config = dict(
    intermediate_size=1280,
    init='uniform',
    warmup_steps=264,
)
MLP neurons of a small language model. Each row is named by its layer, matrix (down: output weights) and neuron, and shows model dimensions 192-287. Each number is 500 + 40 x the weight over its row's rms, rounded and kept within 0 to 999. Numbers have three digits each. A neuron's up and down rows have the sign that makes its largest values positive.
A block is one neuron, or neurons of one layer that tend to fire together. After each block is what it responds to, as a language model described it from the Wikipedia text at the highest values.

L4.down24:585518496441469522487519501497529512551494516505470579507470469429543536557509446452536531387535499448527596468431467503542499503444468514488430523451514518474495458470512501394479440555540446469464538525459481559485456501475481505473496441453495533508512582505492443484480596519537467507
L4.down360:449479465542423533505527472486561426459481479543565537478532569468467533510527527553473485468452499509629480538484459502463457521500433521531466487528513556488454418515459497513544495541486550539484468481530494444513491487551494457442523536530496448462539432486466539468492561589536475473
L4.down464:497449548480474571399473486456528533480477475485514487485542592566491555455480535536471497554506538472497479545437528596453504454539509469476514482460553435474501456457480551489498529515528485511550476524487504499522449516503548536477516462503472596458524504452474440440471497475480449557
L4.down510:505471509474587495454516521536514468531466497446516507463507482496537534489521524502471515595520460510450564537494475557466525520419550484428418510501463477512519512570504474532507503482537565470483505437528560562529537441437485497439567493475401531413493513501481506521437514532467479498
L4.down544:451456476511477546486422556455485537510409511545514470570573547577477520476434449526568475374400594526502506489432449475487580518495499498442540523524464432526516486557453457467491494529517517499512467458508551515514569462481519508432546478474459457493498525477488543527513475476463491483
L4.down715:423487499433586492522531490447556464490609476498522422542548512499485492515487517439520493565507497439561551488527482531419438545421554482545495489494475525503513507522527536552558518613517510536439570501537443486514476484506526496485498480458495500494459471527450567445520546500541556513
L4.down885:456488455483522513474536504464490451562543446461478553500483576473559510489505562460463528535509464494497504504488478493462485563524428538480473498474431452533533500556581502547450573560491405503447485516500530488537482535458487549514532516536516562530531571512487510534436429454475518405
L4.down1197:430445515431589509450539510516550449498521428432469472577453459488495435481485502469502510543414513507489518455506486463516456518430542580527414543474520546488435508470523482542499496483474526547494510414506486460529538517470453467507514463447527490506505525491489510394546547486514498410
Responds to: Mid-word subword fragments. Short inner fragments of words split into pieces, often names, such as ar in Farina, McCarthy, far; end in Kendrick; g in degree.

L3.down747:460452544459493498495524493565485454473445488551501477569472428478505497486539429472523532601523484494494491510544472499398544474479485505503506544519435512519496530492543474493537461460496436551461468500527526491511532579465557494572487513525461535506498510514449516499587459533525472452
L3.down914:453508538487505502533547527494516443539486480469566544589554467437550534468498453488515529618494457504526472531521461510374554468519536479533573509518443499486475532509506489510519521452533500562444487547525519466466552567477540507551519514482457492523481523482507558469563497513525481494
Responds to: Month names in dates. Month names within full dates, after "born", "in", "on", a table bar or a day number, e.g. born November 4, 10 December; sometimes digits or word pieces.

L3.down180:536537499470423526473506511485403440459487565518503459537506562517468545529492456578451481519485519496475536473505589543477480458538526551452528474565514492545532522494520563536463483522512554574564475488486463406488456531493488531430430413536508486501503461462473591544501501553439511476
L3.down298:523457529557519594501486520416508418482549495424521509512507539466480473506477515489498555521509529594461490548621502498445494535502527461497554469534488463470503530566476456561471480551483431476576473488560502444521551472541470479473423467542488528534564486511535496476509507489568474560
Responds to: Word-internal subword pieces. Short fragments in the middle of a word split into pieces, often right after the first letter or two, such as "ar" in Hungarian, Karl and Haarlem, "rit" in Critics and "ast" in castle.

L4.down267:510497505518523440483453546453526470499538518483563455499456490517506548516550516567474559527522543534412527459532582565546536533455523507508462468512484517553512504550502552508511496531545554544532462503445483478504506401466554505481450545448525460483497460522478511446495460517520470486
L4.down313:557501533516504532476561546487510404552546474514508522490512466446502516467484448571462597571513488499509491482530501549438516470465531483510551513437460501518464610494465505509566502435508486583453458489454506503487529511466496473554516494464512492488515498513565507452633479550541498475
L4.down331:518518554518462543414564558530504521512387510542509509547509480509474551482553507505629466586469535535474499517462549458499519483522497554507519454471529479520483500475557494559576479471494472587499459489534446462481481546391545534566466469470497526541493520465456510526480493501540467572
L4.down411:553534439494520476486507471541431565510480491499486482565515428527530533543501525472492486511498582527498530478436517458501501561579466480477501492531473530492556545516569533473466440570522454517448496510507517485448453464470554534564508547483535481507496504499602468538497505493503433519
L4.down554:548485555495433510444489481505451541485440392519531483566479470525457483559521565546472486579551454536485538479521466546475475482502515536425525470481500518461515543529509459459492492491531445466498481440483448425485450549452562449517450515461524517532464463490525504504447485533537517544
L4.down682:519477435496472561501579498498528534499443475519509518389509464581498529468396465582504564581506546517445485475501507502487478515445464485527508449551432506494479515510521530463500493501449413533545454537486582512504459496406473492498470493523522461518407466509574535540487500541551512491
L4.down1105:515566551551525564461484505490525468525512485469515512510466483494481500506490472516472483576517494454488563462469476521491415509507519545524462498490431512510476450473534503493552536555413448529486481538551560506537476488461504452475490452503470575433479539444556503533558502496483477500
L4.down1164:529520529543533463516462554482559486499447553520532470448463528493492501467507530481500488598545527517537497508498539534400512432475458552569496467495485491546432483582494540527554514431531511485467506515474429501503467459506490447518534464473545496537518503466505567535449527455443464507
Responds to: Month names in dates. Month names that begin a date, usually after In, On or a table bar (December 2023, June 28); more weakly, mid-word fragments like Oct-ober, sign-if-icance.

L6.down15:489506512463464535550536540506599471483474432472492482469494464384511574493485523519550528441558461478563500507482526487517481458498491485504492491464484507498613502509524470484472602480469500590456458549475476507534522480508536538448474559545501472498504444448575486518451478499453469501
L6.down166:463477434516542536426483551421477476497494459428481461503457477459421508498537398435526410475522537501500524621528466475520457484402498537447528552549439546449515532432499438515540520463538518484457414576486547487530533512503588509518532516549535480472489490511520510526606438482476459511
L6.down843:451454499481479461535501542475500485526448458515470475503430593497409525506481493570560527508608484503516470542492489491521538454472415488563519511506452377522522505545525533485472535521530438508491448519449547473563463519539572484491513535529493504444518458534525491440469498494499400530
L6.down1055:536457531489482476537452459497508469438449512492512468492563438470512513474494499558413447523532567459453548514487491506533478447487518548547481482489531492567509508510529527473491518473501486505492469490569560522566450498446539539458556511475533513480479495451514480399508493487535448512
Responds to: Month after "in". Month names right after "in" in dated statements, like in January 1919 or in May 2018, plus weaker words following "in", "at" or "per".